Weights of a small GPT-style language model, trained from scratch on English Wikipedia.
Size: MLP 1280 SwiGLU, vocabulary 35100.
MLP neurons of a small language model. Each row is named by its layer, matrix (down: output weights) and neuron, and shows model dimensions 256-447. Each number is 500 + 50 x the weight over its row's rms, rounded and kept within 0 to 999. Numbers have three digits each. A neuron's up and down rows have the sign that makes its largest values positive.
After each neuron's rows, "raises" lists the tokens whose logits its output raises most directly, leaving later layers aside.

L12.down700:456401451535489533476585422448477460461490424515534508486529539492460547492537453550554481429446487537533511519519522530462442533466422515473480514470477514519453464529462496423447456511474506499396494490483500456529502530474495503470460527416457614478468488526518534434562416417485468599585460447517503484475552536522494497567538543568481489468524488402567506487523505462500450518492543425530498505611503412520458420605466500415507474495500480486550534469510576496399463502484549482452474386425454481408508517481537550430500508488560598493471439544501465418446507499491464508
raises: "The ", "Despite ", "Although ", "With ", "Their "

L12.down1228:457445472542558482604433543406410446433430357463533430435396493522508555550470508551558446555513519491449516464481527548578502471525465485477498437501534514442456468503526384541496447529497439496463487492492592461476569513472441573491528515433447526510497542374503522520528608481440456512532484409540472551414390427459548471581384418531464495419473429490523404535507482480507524465468440518498468507480513543535508465439535438478551485450386569450570463477507483484442496452492580531531595530515520546566465468536519592458477527512578537480501456599431599559565536533457552523
raises: "Later ", "died ", "Personal ", "Death ", "Awards"

L12.down817:492459555453508463506538461474495442471485552543457451558471520447504424520547510486538530414559515526564561491486471489505472486515548522610460560460455522562515534553597470442535546527417504493445539444565487513386469518496416489557567604485491475426468461526538493502502424458515433524555562477451486480488452551504496470476449511527437523515467514416543499430444585512441536489510587546555520446525716435447454501522490446551410550567483456512527568494620508496400533522545542489471501456428477536431481442448429512536538515537511475466520506484503419462527493503618431578
raises: "her", "him", "him ", "release ", "each "

L10.down1238:497510449543431573506459570490513544469492464454483489489432567419458550536455532536444498466505473466529516479589591532446536390477455465445460588394482456472479463527516519431531524495478550555472505516527553477516438553481506466514533559453499470571486543450495524562521575518552542482486522468447517497558456496519496553534394485480412519504555489442584434582521565500477497532330429550509517579548474513488433489541541535484472483490485466476426513518449459514517407493485527510570447558705474492459506514640443518477493468537533511493512491463447487495477609475537578463
raises: "him ", "them ", "it", "them", "it "

L12.down758:613498550499464489496442542450508598542477476513417542540562412553471573529510433608461542591450544486482508550472479558543503524600479474465633570542582529489300474521486523454464493421541580499501517490599508532547506558543561405472550545539507539483481478462436584557444479481488503477435606562434542530470537542501444576523408504572492544501484506506404502443574559515512509568438488562523462559572478483517454462574562527572491492555492420563502538505543493541482520502452465482486488536547482470540427504562467537461402487441509471466550527512474500514510510522493472529
raises: "it ", "that", "it", "It ", "them "

L12.down555:482541491549535554555449515458578495510467449534527508475505416427522529379485411406482496492537438514431479559474526506604495576474458485561589546481555499546501574403491534512478416497537551542573480428538416495481434463549561542437482456573423469476433510519487496510598527479479503518558389504479495474490536505559459442519572513496460416527437549536336517494428495532498461538496556532532470529509412539462438452439485429487567573581503446487496479569503552546461508423519542421465500551555461545446527564489474499514539465503460455463497532484573519490553524591502480465
raises: "ol", "og", "ome", "oph", "ological "

L13.down1072:468527481526574531418436499407511583500571554365599425536443462481446504541521502564567566481491468585420556504547527590468422496543422507398532446508524525528564481459481534441512467531561457533559534525469538542412514423506546500411468550553469498450624550458503481485478444436491528442393392415503565529538543541472548481439485514468480486510592505502481538476569490512554528479520421462492506439371430518486464494428440519498551588588461447510527438447532577396459534507443558397600461506435524486499589491459507519434425436394476513453484532473479469608457461479553470526
raises: "ade ", "ades", "ades ", "ade", "ad "

L6.down1148:514494489551434452488470591533507496511606403456536571516544575524592487515518467451494473412536503490484408448458482599565514530555440481506562518454586515606485465522451517445653532403532518557447504590501531528549500541441485482522462491570501471522428517514443532596529498544492540579505428478502469432453494483473508508480474573485428465473522544514440546620423473545425522505565555463444449462558487480543566444596582524479540525501398484461451577500452456476496481613610478460516502638577577531452454460510561557482468539504472552561514468510497528469509458456522649459
raises: "also", "also ", "to", "off ", "co"

L12.down377:421410545536470490543460466510531455520591499509505426560462487517532433526370542476481490402531487575492558500511495508500486472440445479440607558551542482483534555400451409426577433470574480480466431411539547555402496472419524394400454510572456476491455483515390419458576420451443546529507467462626567489464410590490485508484536486505461592438496597531521526496462521462435438504536466488551532575500523521483465491456533414558495417592453509520514442464440460484489436407524477502451505430505481466435475499580539590536528559521505577483501593514432469515491517490518530537
raises: "U", "2", "B ", "3", "A "

L10.down607:461473371492536450488519589474495413501517517479467528502510514522462503437459555503623647477506537487534550532505552500460464439513562464535463463500475507562480487561479506492456487454490600500517542521444451587429438377581479549489418472478530572496579491500508423568410490523593488489461471575558403471521458441518454542364492425495541565442568500478470522465521466477507553545474510511514560436497568503502412538506492518543491502458594466435491537489487424547491484421463567495504561467534486425453473458482491464542482475459508462520464522497525517536476474490543459525
raises: "D", "W", "L", "far ", "ood "

L10.down655:506449540418490558504528557514534528502605540540478439492359469565497440491476447550593563499435447498452470396433504413605448530506529484477500404514568535493524471442516441480576515573461448535514405456555469525461470518564550464505554439523380459517478529512525390478469499441499398436491495474521551550558525559565519474416389473436553536512538433453594539575525602583499469580459617483473550528471525549384466575509564440420545515545476523506454457493458469473537466456486467476504449524561498534567464526442531504508525436557547479386442472560516475492441589465508569492
raises: "well ", "part ", "they ", "he ", "well"

L10.down1103:433491487509502411421516521519511453589485502550573545466464507500542512564456642447515525464514521466439593448517463479448468534633567499551477519544497481489520454433499521494447482549498563645474516440453534483416474521520494567487545511531485504514462558445464504464538548526533511555550548526492482492528540619491561539495587501449565471415467477519529426451585525463447477504561470401436381505416520560555461553507446496500514522490558411541607450532497425435574490429561530541517560512502527533432513552474534577506580536537447451481428460475468517535468444526501545520
raises: "of ", "of", "term ", "ils", "ł "

L10.down1148:465492514547462504539472423466493424491515490495529490482514484582466533452445540483447568528588421477474480527511546449431449445467433511569607513461574440533457613528594547542538575521535457489496487478499408586552495471443544540527423540440512437467542508420494520508507538530487562542559529500579590467596508512547555621451438486457538443488433420526438454536537552537523631458509515519553517570554579485457586500494470523508421576552522447570482568468613449510500431479524508580494490438521462512437439524388487461534599474472486493454453502397430608450480506482538451495
raises: "whom ", "which ", "who ", "that ", "what "

L13.down119:451566454501606572533500496423384508507549464508502480500464481486574468455481526432515470500473474497470523514481449495574542538526470561445549440421451482497494392524524544463460415420443471557534486572470500469495476477470591490494548543439526548495587473451365487490545553515585515524495488582508524505473513660487480467438523571524581524494469485520541481431574462531563438553514492506598404487422496503494503479583521449524455432514582471519487457529518478423378516539476534546514492619519446449530526562486439545511524491501577543451437549532518518525603471429471441586
raises: "y", "y ", "ose ", "t ", "cy"

L12.down1041:446424481516444499413491517468558534509513524507480577485507502536486484469521445543517487583481505469535434501493428472509451492575455510554464556421548507419511504477547509423441597412450490519469515530543580543458519417441547479573498421503485517380476496500568478562479485462484404594486564507522499510453466455493458417482526472448493502457451470509571541441596497444376577429507501526493463395513454343548594455510491555498399581578482531533469551459501580453449548492551493539544530452579492534590510535488488590495429473537455506478499594508515405608582491487483400511
raises: "May", "August", "July", "March", "October"

L12.down448:575467620544529422550517522430469477514495498541537398565590417442506474459578515542515490553497585462569526404478522469481465516506425430501478485530557442440426496557525509407518460510414491531509462493504451503549366465453457543567466533558484476512515480455499526542464499499480436543460551410486431504524579515574530436497416603474498597461567431522468542497580640519461545424536509505496529406537479547474534468436497605592543562472572487504430505524551453443485503486515431445558499521539398532556543505518511532517554424574408395404519514450467492532515439409502579483
raises: "he ", "while ", "they ", "according ", "it "

L12.down1106:529451527599506471497495490508491493411592546520473382516524531463527530464465554400529548531483529503502437544520444561406511520514518451435543388484560463551503527498510569475493527621510494434569480555475454506549482418496373475491561488479509444463519425400571428484487515487434564436547485524612415497460399555441538495525394445520456546506532506517519451491489496514490520428427520459516545469552534480548385547460466547541511403522536518505443520539435494540495426566487497532435511573621465428551485525549506533592504408469514486555506581438539523478495528526544510398
raises: "A ", "A", "An ", "s ", "ell"

L13.down364:461575470509531479499457560467554514526447565542527606500566510501526491417509487429440441558391501504488533509564476430548495535578511468591501477569566507551525487474561459464572493455481477441479516422548550531601526472459478502508464492600528600514506532571441491444578483519484492505471502482518498476567552558480624452436492501484477531440569547484490462491519519543406534558543517480498500507492508469474477606509498424535430577501500582408491466485431529519523546477548492520492441532489445548557509494504494525507443614446465563538518559466499487494421477440463465496
raises: "June ", "April ", "May ", "July ", "December "

L13.down881:495482463471465521482488444546420520540569395512515462538508662469534502429482467474455498488459487557440524514487552590474418520522528514462552544567507461544539523460481452443456498413449499422554524450476503461473509366430509460455467539503506487488488489452466489470499461459538562467460555539591473501498422472510457533585554479521510458566547492522547525431578401521486519549435479416550636504482584481517549479517423578477495489449475366505572417517553526543476573491533437513526516472485576491517502474471543458476559501493538523586446474601597514529597473441497490491
raises: "right", "far ", "left", "distance", "right "

L13.down778:563550543474483490486443591465492493535473626578547575447427475540599492445478510476435509486554584600466532528540435480503540516437520409475475401475542504442517489436511475500442451590472490522575458452500442513576504521477515477373540492545545346516583576449441472457471551430433577406510475505530477617462511487475599445535603517470521457551528563553502540504485485512544518489564421527583478544511504551544487542515515466485576514453549468585553590485518509468504503573488478524579472484474419442477514461559593543444481481584512601411509597530530498497412447528482530470
raises: "are ", "were ", "on ", "are", "was "

L10.down673:541514524533532517426521451432475468497468506496559564557430554510542579427598364608480587466447400496434500575496449496553415532421584427466471465507465483490460523487562490523513579509476512507553474439513507520511464503565534535525400537524528528482468493536464534492540560372505511528487579567529520446654487539499440457468485537523476492567502511537493501482570541483481475568522488585480624528442608500474466448499503544513457552567499511541475501512450464524481422555410573476506497450526514499521466531501360487482517470513459538581480448455473441529393540402472439402
raises: "000", "0", "Stall", "01 ", "01"

L13.down493:513560512535387561458509487446503464451585420537489526567493479486576484435519520519467433491520564477551486447480490467476457529438474527454525519509430520557494561483509412534548496498534514495447466537475461571383436569590437430473462526508558589460465557549507493469472488522592532529556424530460425533524461547468584628490555529512583507542520500563507523531522444500477497496482440470484483483484525469542516566561490545469506559538553525399492523538569533574486499478526399521480493376547516500499495562507483501530473514473511446476557519569307509465449584461491567601
raises: "a ", "the ", "an ", "what ", "their "

L3.down428:426500492492484465543486502485409454502675487524437510624522508522600502523456417552508488512442522462446508521476503439477443491505540486558564440470527449423526458485482546474455500455528453442517544505477521529446514383504428406504504476400486512571451521607504405536490474500554541537569544511471484522443527532446492465574540606525592509562539488412475562437550480510513545508530569386488492486527472523482526559621544533410531435463434513456557527432440475511509449438513497494457564513475499486481457522493544521449442441500529536532497572526503487464498462486503454529
raises: "www", "Campaign ", "the", "ich", "is"

L12.down181:502574571441574548553468549435496453583519457542492529541448447548570486511539484557543446509532493473480605495510534554538555527573501497467430497436561549470495473501509459481513547502478396528463496536496483473556483483417390468568472510479433449424479575456608454509470414416492505493505422425461501492559554480353512519419436473504539515498472434511542494428544513471475475459557504531562387463550407492390531493418437541437450462509554562576553536424512400599560497422405525497415571484538543414504467482424507402539533510526492505484529545483515563498501561496458491493
raises: "ago", "ago ", "agu", "later", "travel"

L13.down176:531494559504551508528491367501538458414501565506525406550544554507546494578488532537447573590517507535450437350421458500517490590528512612449505516409587462479466474441462430497449462448547513458449623559547475515560529467518468491388524394481512471412445526529527535507473525569458455453583449434448517511472511415493546440518478543465514538548483472442494579378513375405534482529469483362411437542534541464526493407477447496460580496503525503470545479554474534484519486481566453477495519490535516447453505493454352502448518519481522514502484529453551558476596429437432468499
raises: "A ", "a ", "A", "As ", "As"

L12.down1005:528425576529559551511518463473474383506535481531483508527535428500577552503479550438396527521535522475496469490514510502445526453562467427559592510495527480492430497525529582468494496521527463481492542508545520466454476549502469477476593455397508614405489498548435491556448500499546530519507579536480414507434489632484505442517499476498545523542474561555555518510535508533497457515504480497491523557546456457486531570552474516508485575500550513582478455490496441468488540496443445544528548514539443463479496595465423584459534529430551608488574534517341551467446519446400480515
raises: "that", "there ", "how ", "them ", "that "

L13.down244:534479537474566417498391480430441451554595474518483589528528479467516482544498540527469577552526529499422538425494512484429483423433473426577509500403476515491502483386475568503436566505467523484504557537498472654539527507459484474564491548453529375564520534495561514531462574518538455480503494425453563466413515532525484511536490492507501520555578551449475495569492486480562500471564563456536494494537509518420483419491479545496521398499523464528464487413488395495497478463389456537424459472489485458449476556436484560429432452533349588489491550475505459494511535455591549421
raises: "ier", "hr", "h ", "ier ", "h"

L13.down532:484467469409556470430580523531437474546403484535477524475545514517525415457454552456456466581542600572392487528496460564540432599572561483494515532570438509494470514550524538511450494449466436454573428449554612482394528533514469469467426514571495556555532475492441613556419579490515539479522555510490566542435614585452577472476488555602448558473385572475437469455533509540464562495469499453552526513413527567471497481530480552561592505445488547519411489571552510548588483576441493468432544468463506462493534517565474554529530477551481523526453558413492613551483504479545483536
raises: "ise ", "ig", "ise", "ile", "ised "

L3.down919:492605498469592562464574476418488492456439569450499519518550479528536595543462493473514578528553516502491519459509524504555519613550450482466515560475520470494529565591467508526492483479423446476426475516546511508396457490461480483455417495461485555482451585508471486473541517471432479545555581491521491517532442491464489481565487505528454599499439495541454466580601499544376465516460588504540481478526611641454506480489500390518462598478488487534519574488536580469451457520551506605476489451571521501516489560536556558484474548449425526553453581511545534554510441573431456492
raises: "Total ", "Majority ", "Career ", "Total", "Place "

L12.down1113:510478556519432517478468507599468488444519528432425591486547516495502445559574511526521437492501511456473533530514473505443531523521476506563541510552471602557558482476472567374402532552588513492520538447559627488533517499561600516509538450507478427482451560514404549566490585489490498500454495468476520486507488491544471498494471521405408472507502511517552491607537568463526488476519538432692570471411536462503518482501489519386476481482499423508479481469529390572473456471465435461536470450513473457451570530509566413518444532532548526531517507573489475420554499530522525485
raises: "death ", "death", "son", "sons ", "son "

L13.down169:480520511509511442450488567505544534434461521504418503407590482574403532472646539433510501574559455473577511495538433642447507410499622465480445427460535546491464473456579547536461562520467525544444517481457501491561535433458516535539509551529503565518468472531552577560441605510577508543453508466496592464388491526505515487476589481382508544495507449563531543493456435563455519518528589498488586543466352519504526477521486511474489553581490488537477564539516457557522472384472542562575579452497537512492577584443552500606432481490481530483476501499455542488639509493438500496
raises: "ions ", "ings", "down ", "als", "down"

L13.down683:486400534474657495489570489404458441586514560540560502579559472457539515500516478521433536462494500534509565489450444474517519525529475479544531527455504425514336455500555490541493558455480540564581491403581593429369331490485545584489579438514532519393528459453501474606510601517440508437443550475496570521424534469501542429500435456466547486401470491508481527441490522570488499530489521498531513479482461460511573555463558556519450487556470485487556474568508485489474533478461494461471400528536420540501504546510410406428474461505495428513505488478606380486539548458502521491
raises: "he ", "it ", "they ", "we ", "she "

L12.down766:473554453511530515463480514460591557516477452540451433512543430445459390539456456441517458581510527393523413366477551425501486502526422556507464486485455465531473412517484524508412458477441513498488450476492540553652525414588453404499519417506538500445531515460551460479485513546463420580476494591544466488461552550511536510533482559490550587442572477521480471508480344487536445485539407499451480451495473477494552538537525407521550464498495467459514415497523559523523548475424556571457437555493525464470458509549515426454567563444588506474475542537501519432516506538518534510
raises: "196", "197", "195", "193", "194"

L12.down180:469534563589519554475454541579517519460524553525496459517489535558467533425463486435477494514532535535451456556474547531512550525515436509520477527524517364510484612483465554445427613419526508569497564576396466404501557520560443423508552545507444440450501519409470514531549475512451470438578487555474561454490528463508485481519521452471527577579434506522469424494551450542481487549565493498415421530525561525497604517581456499478418538520474570506431552504505475469425431580433491422466539472404504364463425533473416488456533605545443436459494529523465403559479558497498446519
raises: "career ", "career", "ago", "stay ", "visit "

L6.down652:493570516465500525483463497435480526560511543459432512500464533421499526600528567478558474493497483519463496438513509484482548565507525536473393505583467552561456470523408496455423523538463442606489474478492479436406483508534486509462478486573508583490520473372447531462393567402499457514501493508386530547585469460535401508504554474572449474485529467497554585445538434521556544512434375437590458467527506535502479501540496421528555516448528472502513559498494367568506526666544537527545436498453452522467468587505501538497505421586497466463533438537408459471596435472455467411
raises: "years ", "late ", "weeks ", "years", "months "

L10.down897:570483500467566503475436482477469446489440511509548516480482437506441431549571491559545530484539422485498572450438511440417528457542479510510535506512492475605526509486521391470459517551473459465464601510485517602464512444541444458555552504487503476517446514454548534571492554631484478515511523488397451502505550560422463521481465578571478449506575462478483414537416570506446542488472437466469531467615664538529473460515560503530456493536438489570515609431552530539510484407516471446464502378523450459482488543464438383462510491562521499469514469539406441512556537455539478540
raises: "him ", "him", "her", "them", "each "

L13.down243:497441514596426453523489512541517475598520496640584522614549465447548422480479398509508470507542576466420545576488540554577528470496552525578481508529480474581497614496487493498514601437459517427524468484542386436625513545553483506548496470523471422425463432476394555452484533492522563420572537444399507550505498563548495594411365477481466476520528635433569470467503536525503455535451463420587541492473570537572518497509497416490474477440408433510442455504502548454570557448499443507513474475498504512494452536506506540442477541525471503520408499560502572533557474533453579483
raises: "distance", "seen ", "it ", "distance ", "far "

L9.down316:510494462544480509503535559495529505554451480502474540528538578435458400505528537563481511529506520543513507513506621419491492528450535468513502480543484483481495520505462487425468558431555483462435426434510570577621535488615447475514449426454507464563484503558455487487528552451489429527474461467560459471537472514434512461497431478614522544565557513473517481575471515449574541572440465498576477526544490471483524576447504398526494461411473384440479511492439509533579479392548431544508510493557480505517590500488515504488442560467497503439514483554460523593575583506481465554
raises: "201", "202", "200", "196", "197"

L12.down726:525396473572520482512441553493497516517515543533466586530513479498454488615458535548574434460366462472481493506419517503416512501508554503573508568510574539467595471497461460563500396445454517504545441486505578506517488514533561418504582467558502482492416597448483513508460533389614461568538452522406500494526505576480577458512512527462475501492432538452513533462548513540508529477533424435454496500497529469570527462514452460460495515505509525460471430549467484447513464446576498500489430628489475414502549519544521566456561528492541525588436537540486518501480441405479526529
raises: "of ", "of", "on ", "along ", "from "

L12.down981:481511466486538499557581389538463549501493542470525495483523475514517422449408411602583509527481510530539520484480431526469528545488553640592502551608542573406536474433462437514490524478519425428466438435463503546484482423479591458449463453484516492464536449452517536537459510553539505587515487521469600478554435529574537495483464363468456569579461504445469549562494462514535445475537526559525455462493542514561412553457454555575477541478507517436495517527617529513440527502494523435488476548471441511495462440529518555493589612478562476496474503475484423507459490445452502521
raises: "Championship", "title", "Championship ", "Team ", "Championships "

L12.down1025:453491567493543518417596539408502422623439534543488562559503413465543495376462480474502503410493473542548516488493442498498460471518493476500522515527465490544511480589541429537585482509475479560454514401451492427386499463496499544487577493516493541410540483402490474574493581442496481541503537525508490534400537510493528478519478529473465538466525515474499526453373637495450566541470500473558532475571599423460502479549434482531438520579458450527468515462508591484491518448542480484418494438488413576538453475488470469520511439495489501544506544471552393449594518478491472549
raises: "he ", "they ", "it ", "she ", "these "

L13.down132:464493461519515491479411482479493489419548443520527499532443507530479432474447506479502515521549484653456502504583479485418474533422606501561531529563510428533522462474523460481495467526527493514527548587495491451534557513448520545572468550489453547525556552443478467507440448418441413412381525479477553425539558474518500483387549479440452583610558463444400495474527474571449509501557542538500529505429550597509501526459552559609531560524494472478527486553496577502562541481445457491445573404509487492448480472523482498537481499412499440448439482568412405571554492462518453474
raises: "ze ", "ze", "this ", "za ", "tiva "

L9.down138:524417473466446531540469490481468554563528535483528531489465481517515568531416462517568483523494445465542477506521537516453416475424529417471530503471517559568550537522455621485602541601565519515484471526448614482438532516523496506460537512441510540433511595594536505480473499433478549450524555538371473482533541484492478589476519458431571504525402444454493530604490528563501489432468635417439412569507573539405575521557486502500505489466449540585526392649572432421529521498448437529491509482457465454474412452424566549513494454436540434545505525420452514438473498537546477543
raises: "whether ", "who ", "how ", "whom ", "whose "

L6.down295:491609560453477510534476405617561521492408459494530586512495587466518514611531453514525490516512642522462463477476547492480428516536570553435517532532483574494482508481460487466491519549569525403470526391477412505546515521460573475442533441503472534538569506512566420508557488534530480572521476564523583568428621582505476540581516445480524597465423498550546538526472487466438406572577453527545395603493444548482511560556458467459468507431485451521348408453503515463444469448522431569469533535553540537480432497584493495449495564468455498488462484481416513466459524427473457541
raises: "elections ", "election ", "assembly ", "municipal ", "election"

L12.down1079:553573479490513496545511545444583491555559506496530470511432556490455493433578470515531480518394478481470443514539512494434400515440465530468501480490484601445532595515404434545475434465521467575479375498531488474476527513514536474478440535552532536465509499519506504517507530479490512541454511442536445500495513479444534499439430483565607458502457534449507524513500414533501524522502469436476449488456591526514471510529502458462538493435494411467451466538490453398522541419487436450499470381427496434536537506462439458466563542527480539475507520498368511432464450444498525516
raises: "and ", "among ", "both ", "while ", "or "

L9.down1161:480458403445402437515523528496476579490505578459479462368452554501528491484461524456538561507448442425543460486479454544579496457510494454544525536527520585426383554480556478490516528455570426459485378551489416352549492499460508493531503622452405515529496567532402498509567450560595397573482438499420513554519399446435542495545465561503529490591492467506504420495489525537487470543464540552567475584483555565576472454478554461553466423556446490483468539453541558466474505554501510451503603472581450534536524470405484509452430479523498435512499575519548501575543556628462485486
raises: "ota ", "oh", "od", "om", "ots"

L13.down498:459466444476556547482592538448499561439586572548518546488439498496503549508446497470602470530511531423565442424499442547547504545514552389478487525550524489564581491483479537462519495461400432529503522522474517424494463521460515477479483477416436388558496429470485550569556489444520484476517504536485487509524521600493454546414467482485520524434493487430402558516429520473519463509552554529503514504600530457532549415501495459584487428540462519441589453448441514374375549481486510507461441557563491435495454427494456556515505470523527428442491466494424534444508432507524450558
raises: "y", "ah", "y ", "ah ", "ad"

L9.down1184:531587482502530499544512477396479539545579440472487506425529563571469499450538401550509477521433433458492451364589551419436491470450455512469450551440520482454478575466423456497486574427526534465496537583485502388399513489532506503496510499492498480481532458552513469418467551506570538493439494447496458492489591540411477543483479456464516457524525542449531519421472419508509581562473439565493456580476443499518540422513524517516481409445488481463471458485517557479457482409448475434418440402493517430470496505468440472523574529549467543434566567450471509589492538491517430547
raises: "and ", "or ", "& ", "and", "And "

L12.down390:445480520488537526523526463439496512483419517474410413519459458469463494582555537535558563534488545502525430528493525503570479497551554546519471484491515530486505583493483503565442481514507444567509550531570420581514512491496450537518485549536489520445454524503466544381451598497497544553525592531433408588439433529520510517516519498479560462527497525413408510513432544535539490579470526506591446441527463529491506432503579458512553455461455453472576571415479434512495515515590461486455517537538555523434469513570510546420535504510479567552516444619537464474501602470408461544
raises: "War", "years", "War ", "seasons", "years "

L13.down741:555529494554557511516421543577507432497532559492532442573477489460494581538542461528527501604514449433478435548441479534451441571418439582528483500587496489495500600355577516496475516418535495497414427431530553490589554478538462578547538531466543472434517418394496452524520454477503433424491522470459515420550377481464469569515547551496525443441422465422490509514443509427465570567522539441511448434438481471523437488475527514499515516542466521474510450485444420464485412499446556494518517386574538456468496537438521601475552513538425492482496636482505526483465460479501520467
raises: "B ", "M ", "O ", "I ", "d "

L12.down315:553503452521522510439592456476478446574522503486521514516544484550573496455568521537468477440563455480492540557469446448488514561491367501419501477438501525620472509481528547471484479488546492462440469509451556540469463503536469617550509513549449548519434438542519453523504575557484419552509476541592470483511444558484498557469473522592543426614518468526555503504493503559491560458417424452389560407405581487396555371492495474461518459574506502471437507502518496463488485520443568517587598535407540521408394478548564456503527439515496514568612467471522489460411498460499535509
raises: "0", "000", "978", "08", "06"

L9.down119:477387459415572577503674530426493504401461439540453419485557426480455466484469562529528504523449445525524484455445532500456561439479465526516570558550558445437463518446460448485577485484450446565480463517461516454495448568459547431498561445539482466405547488505448479486486503424485460546465441500537465554448572391513511529457442514581516492552515463517513532473574500513533491477482536493425523451470456463508507523499525551539535487505563484531563457522551498582492419547517524416422454526523541560570467516580464499516448516487577471428437371500377481478536561557452605546
raises: "they ", "you ", "he ", "it ", "You "

L12.down1150:492468484513460391602488509543482408535429553591433512544502423439426471511524516428485601565518399505531446381505524468545510471512543526496511544470527558441538467482488486447575572502508472456474573484564512504510524455530500480525458495517505597655518420513507507594559523515438475389534494440421509472428463547549502536599552502549518413485529438507433458566589501392400562535414465559521500511473489519546606489466469461470441579550434535490517455413417517423551426483435510466550562446534555461551555528562419436543453398558625507522463449528512425499422543547570456430
raises: "well ", "ington", "ham ", "ey ", "ington "

L12.down783:419556495364564538516500453517500621541513483568351467497492513465509453510480528596481478504550510518434580510439556429479526502561522579587551523455434434503465556535481429463488481543453461446556503514523461562498505492491545429464521454496542410566462465441503448454520508522396475533528439518529527531517512502435652602529523467593468530546413426476525542426522469584469444449454654527515463549520531515462522469541555495573529437536479542501474501444476432484474523521385464473516533491443620462559508525421580498443537524616526624486476491508503600471477500523524465555
raises: "ise", "iz", "ize ", "ise ", "izes "

L13.down934:552454489516483459463405474502410466475498461467521455420469565500396530570446598554544491441497453453552494497411477558515486552494494596489481538529480452397431454384453553582462472527511486517410490501525520523482503456434493496464528627534526519553509501478552421538519526468478521556427464493435543496556508501530485541398545457554511474448674488512483386498481464576425407541450549502472555449549480523518469500467422497536541519586555619473570484529518520457563486520493432467451491518467527548420487554495553484555465575466501554448547488511615480402488455419498471457
raises: "ess", "ship ", "ities", "ship", "ity "

L13.down445:565452439574518427480450506454517466428547540466575573574532420521425472538429518553594485540536479514506428507534560475486488517554527529507526535554523534622484506450474509542531428510516551626565545497506459515547560453450530446554513552389456495546534446504426494432497459333525568504567453582537514481463509413465636477484438497547544541455502400457507500444498572491489568535521384490467494514599404496507561500519568472446507485436515449521724504521491489500531449554579517501531534442448526499505466518436552509514543561550496536529491515508419495499418422480487495420
raises: "of ", "of", "Personnel", "result", "path"

L12.down441:448465497524465454557472515564482525512521468552555534468524578551488546521488608436482626523538559469505506490554480521550452472492479480572446537545456435516539474524526480455510620455485471555534488514516470515594525461547469485493519540586449481528410552504513430497567483493493435563493484542474550454456415499541533504525568400544461497475463506500487499553458563467463517490584457538554469455525526488537478525514517452562488528628520523543556453429511527533572504439504456376430459504514498527587496559535540445509547529465366555516501486528477550466377499549518501471
raises: "April ", "May ", "August ", "July ", "September "

L9.down1228:504517487473499498444388490517397540535466582513491581531529536465581483489409428546503561469539453491407516471462536509550390470528536586493551488406443513495484445526535557528533437493510592551460569468502495529488491519457489592575532545482461525511472451496500569541552510485427521538490475504455541502519494524645438537509510556497431440540514490468544525460563552392551465511481500530487531501547426428454499487499465540370537430488541423525570566491427451506477510443484446460523505515537573420492549381563617556472569517478601536529558435465444461487530499553453619594
raises: "son ", "daughter ", "younger ", "eldest ", "sons "

L10.down554:418487476533575414461550542471493517563448508513478510503441570522474407570460531446426520555475508456532470530523473430476488501510594412548446550553462521516469484455572473485541560528497505571478534437456649483460444516549518487555534563439515566467561552498456510625517493483538489485521451521541418495535504551517521470435444475433527475598576454490493552506564507529527611479515524412635479547544494548470480543488450540480497510468530473466485470581476353623500425568520524443516515512579521445531494494380574475460570474514496577495585587475539534415481549483510518427
raises: "arm", "ar", "ar ", "ari ", "ini "